{
  "norm_eps": 1e-06,
  "rope_fraction": 0.75,
  "init_std_up": 0.0408,
  "doc_mask": true,
  "train_tokens": 312100000
}
MLP neurons of a small language model. Each row is named by its layer, matrix (up: input weights; down: output weights) and neuron, and shows model dimensions 144-239. Each number is 128 + 32 x the weight over its row's rms, rounded and kept within 0 to 255. Numbers have three digits each.
After each neuron's rows, "fires on" lists the tokens most often at its 100 highest values on Wikipedia text that the model never trained on. A number after a token or word is its count.

L7.up283:088164090175141119108134124153181104109140081146076081100136088123118109137150123138156178122149138066150133105155131107141096088133134130112124104129133124075123128062179087139194060162084144148137147155111101108139112132178147087136126119162115106154140124157097089122165185137178113138
L7.down283:067137157194122112102086155109210122141164129122114145108172142150112154151144132147089136055134087149110160074159165068159121116175137097104111113190116151134157136156172159141109150124140123132115136044080123144118105163099143110163103150155122158090148165147119148096092131134110121183
fires on: " " 49, " |" 14, "s" 13, "me" 4

L3.up184:155119126126107154145116054109148187158169155118125150139087153138198140100111136138122101156097127103109146166106173094130125133116148136126089073084164110075066171139124130169121138122141098160150208050174110097110101133138161130141054132121113155114131137118168082097166172106172171100
L3.down184:097106127122116136129149155130136095178211135093143125129108118113126128148111115112139112138052176197135145129111154116104132089078146156105135138145151105124077107173151123111083063142189142080159141150163089081044096109142140077120133123074130105137111142133166159120166124123118116110
fires on: " with" 16, "y" 11, "ly" 8, "ñ" 8, " from" 7, " At" 7

L5.up676:096153175111173119104161094081152125130122075158150096098129164141151150112117188117112139079115073093133147175068197095059064139093138125121139141143082130121167183156070139131124132068106131134108138172099115167132115110171133153135123101209143071111203181143119136124155140133116136158
L5.down676:157110077143159130164099094140122155051152151086110136104167117160099181127102124119163128158158153168098124105103075148167048158065212111119137123072156150099113126071167172099103118136125109129127116175114167130105153185098127170149194158151100210100097116079088092156190169154112131143
fires on: "0" 28, "et" 7, "'" 7, "9" 5, " north" 5, "a" 5

L5.up477:131140126166139161096123047156126120162201195172097111116117183118104162161141079141088098056097171123133123084049153163094177131099144095126145085104120163094064137127102101140121121136120093166163113170106113093153133111148095164174112170128052144131135082100130114086120093084146150053
L5.down477:120117103133102095159183071110086120102086153127067131155138101077119102105137150052086164134108119151108114135082137140079105207079123134141133084127147149099128122049077081120190088108160097171096104114124156147084153137128115135106091125077126132150089164137089129155174155136179136121
fires on: "ly" 18, "ro" 13, "al" 9, "ally" 6, "y" 4, "im" 4

L4.up17:124126126151150141103092051124192112118108163210128108125095113146193126114110163187139143088106128162173126105120172135102165088128139110104155159136112102072108119125131164119145081067140153107119150051104154118059070107156179065142147128126109120140085172117142104185216105137124125115
L4.down17:114168122142097074082121147156146110189226069147206126111111100106212167148148114128127126068141105103144110164188129102099117089096089157129131137164171120092115097155123128176183130161102140182129106126064096101144119106127162096096100155113089157090171103158119165138151154102105083132
fires on: "–" 25, " in" 11, "-" 9, " Le" 8, " to" 6

L5.up175:114163141148107147120169075080117185144132159150153133149124114111087106130126126108168096061142166162203144138120149124125186096119120096156152121100123147117100052139145155081149051147088101054182139126062071053148045138096133118206102136136146112099158089157210134124092120145155141045
L5.down175:144152149090109111054158103199115156104153150113143097112112136110135073135126110133143110152072131124124134101145164142110077146114085096080163173075070125144138108132125133108106154113136128191134111090136128131167174130188093085159171068131130095159140111127140103109119138152103132070
fires on: "-" 36, " \"" 28, "–" 15, "4" 4, "on" 4

L9.up148:062141112121179140139086116139138109099093117154134143144179085181125128106164161111159150091187118164183199116124131136145177105123100083151122113164148094145172138151160208092147120115161150072122140051124064093119152130115155136143152167178098140124068133066160209167104158122151135073
L9.down148:146151106209157181109117163126071162102117118125124151143122150122111060154094105116168077128153118130105111107148117122153153112129161110155105156109135137140132078140121120131196077114090128102084194153098128131101155165169135106124141178128125159139084133074058067161136139123137144121
fires on: " \"" 35, "-" 30, " un" 12

L3.up59:088168120122117095175104157159163144146184097156117109126157178143143184109129187136115168125094134122162115158128178126128163104118148137152147091170120151158086165165078175136090065088109144106081135163209141153076142114123123104061157110162161150174158164071145137087135100099136116121
L3.down59:112139060118107130150094198170155177118133088145083141118213150183100169136103146136110159082111122148108088112089138090146140137140113051149119084102119133135115186102145157127152109082060095168125116128150147164139208083144149115122149136131065120164106115099073113115170125152107105100
fires on: " of" 17, "tri" 15, "'" 12, "9" 9

L3.up397:091103141132125172155131108092138155138114077160126112139080108132138119071148149126109158148154111136171153152102183163106093132101126041177131106141143132155117141116115130147142130092191115098089149051113097124112135100157172102204066118179129089083215138156175140071059173186136153134
L3.down397:030146137119220106148129094116102082124155088122108129153112098118195155103063105077123161134122110131125103085121149116128158082087186096122094121127121138207167089136129131111107119087115169109077097158113069146142117174141160105070144142213155161128172152120153136135108075148120170130
fires on: " con" 22, "-" 14, " there" 13, " pre" 10, " dis" 9

L5.up587:137125115148081091087125163134115132146120128104139151145057084117128080155106181103164189119111121133184146126143128105117105140120143192097153214130149146113114147156084152180121146145057142121121136139160134097096147171168107154095182180134164138121176119100116161092213114158102196108
L5.down587:090152121109161146078128138128095125074079123133151064125134173116160063153143175122118197122138119152086069090099172095065128140131131081085092159169152129138090113137159165120118146101069099139143100156170207065138120112120114175026098151098086114177151174136084066125142129165136074165
fires on: "z" 21, "i" 10, "e" 8, "li" 7, "u" 6

L4.up751:120141146150185182175130122120147103148071139117087143157143159156108121095155141113113129174131152103106096059137144120158095104129102149128135119115131124175148147129146164133066113165164116128138110179191148137139133141164129118118186179108070133121122142186091166138188105169051166057
L4.down751:133106131129126142141093006173139142064126105146139156119117087091158157166164136134092102113131153189076108160072149136145103153103154107103132112123143065087167114113147151120164110101130117144172175111135146093124093092102179115098167060156112090142075128100101115123079177050167134124
fires on: " that" 21, " pro" 18, "'" 14, " dis" 4

L3.up579:081048148150184116102141139118126140157099160137083070078052140152139155065126145096112120117136159127123185137090154116135148141142101101124144097180141123189120127168090124093115092076127108084113149148063118085159114159122133095143125139133083104118146147138146148139144099142152144087
L3.down579:143093106124115190167136087131155114168099110153080111106155128172165110156082135115185084099161066119105119102076102176075133141151103162126100152152146136208159115188105168114129099117102116104044128124144110131091149082171108103149148128105114134116204175151218116123148163154147159086
fires on: " re" 27, " un" 19, "ir" 9, "-" 8, "in" 7, " Un" 5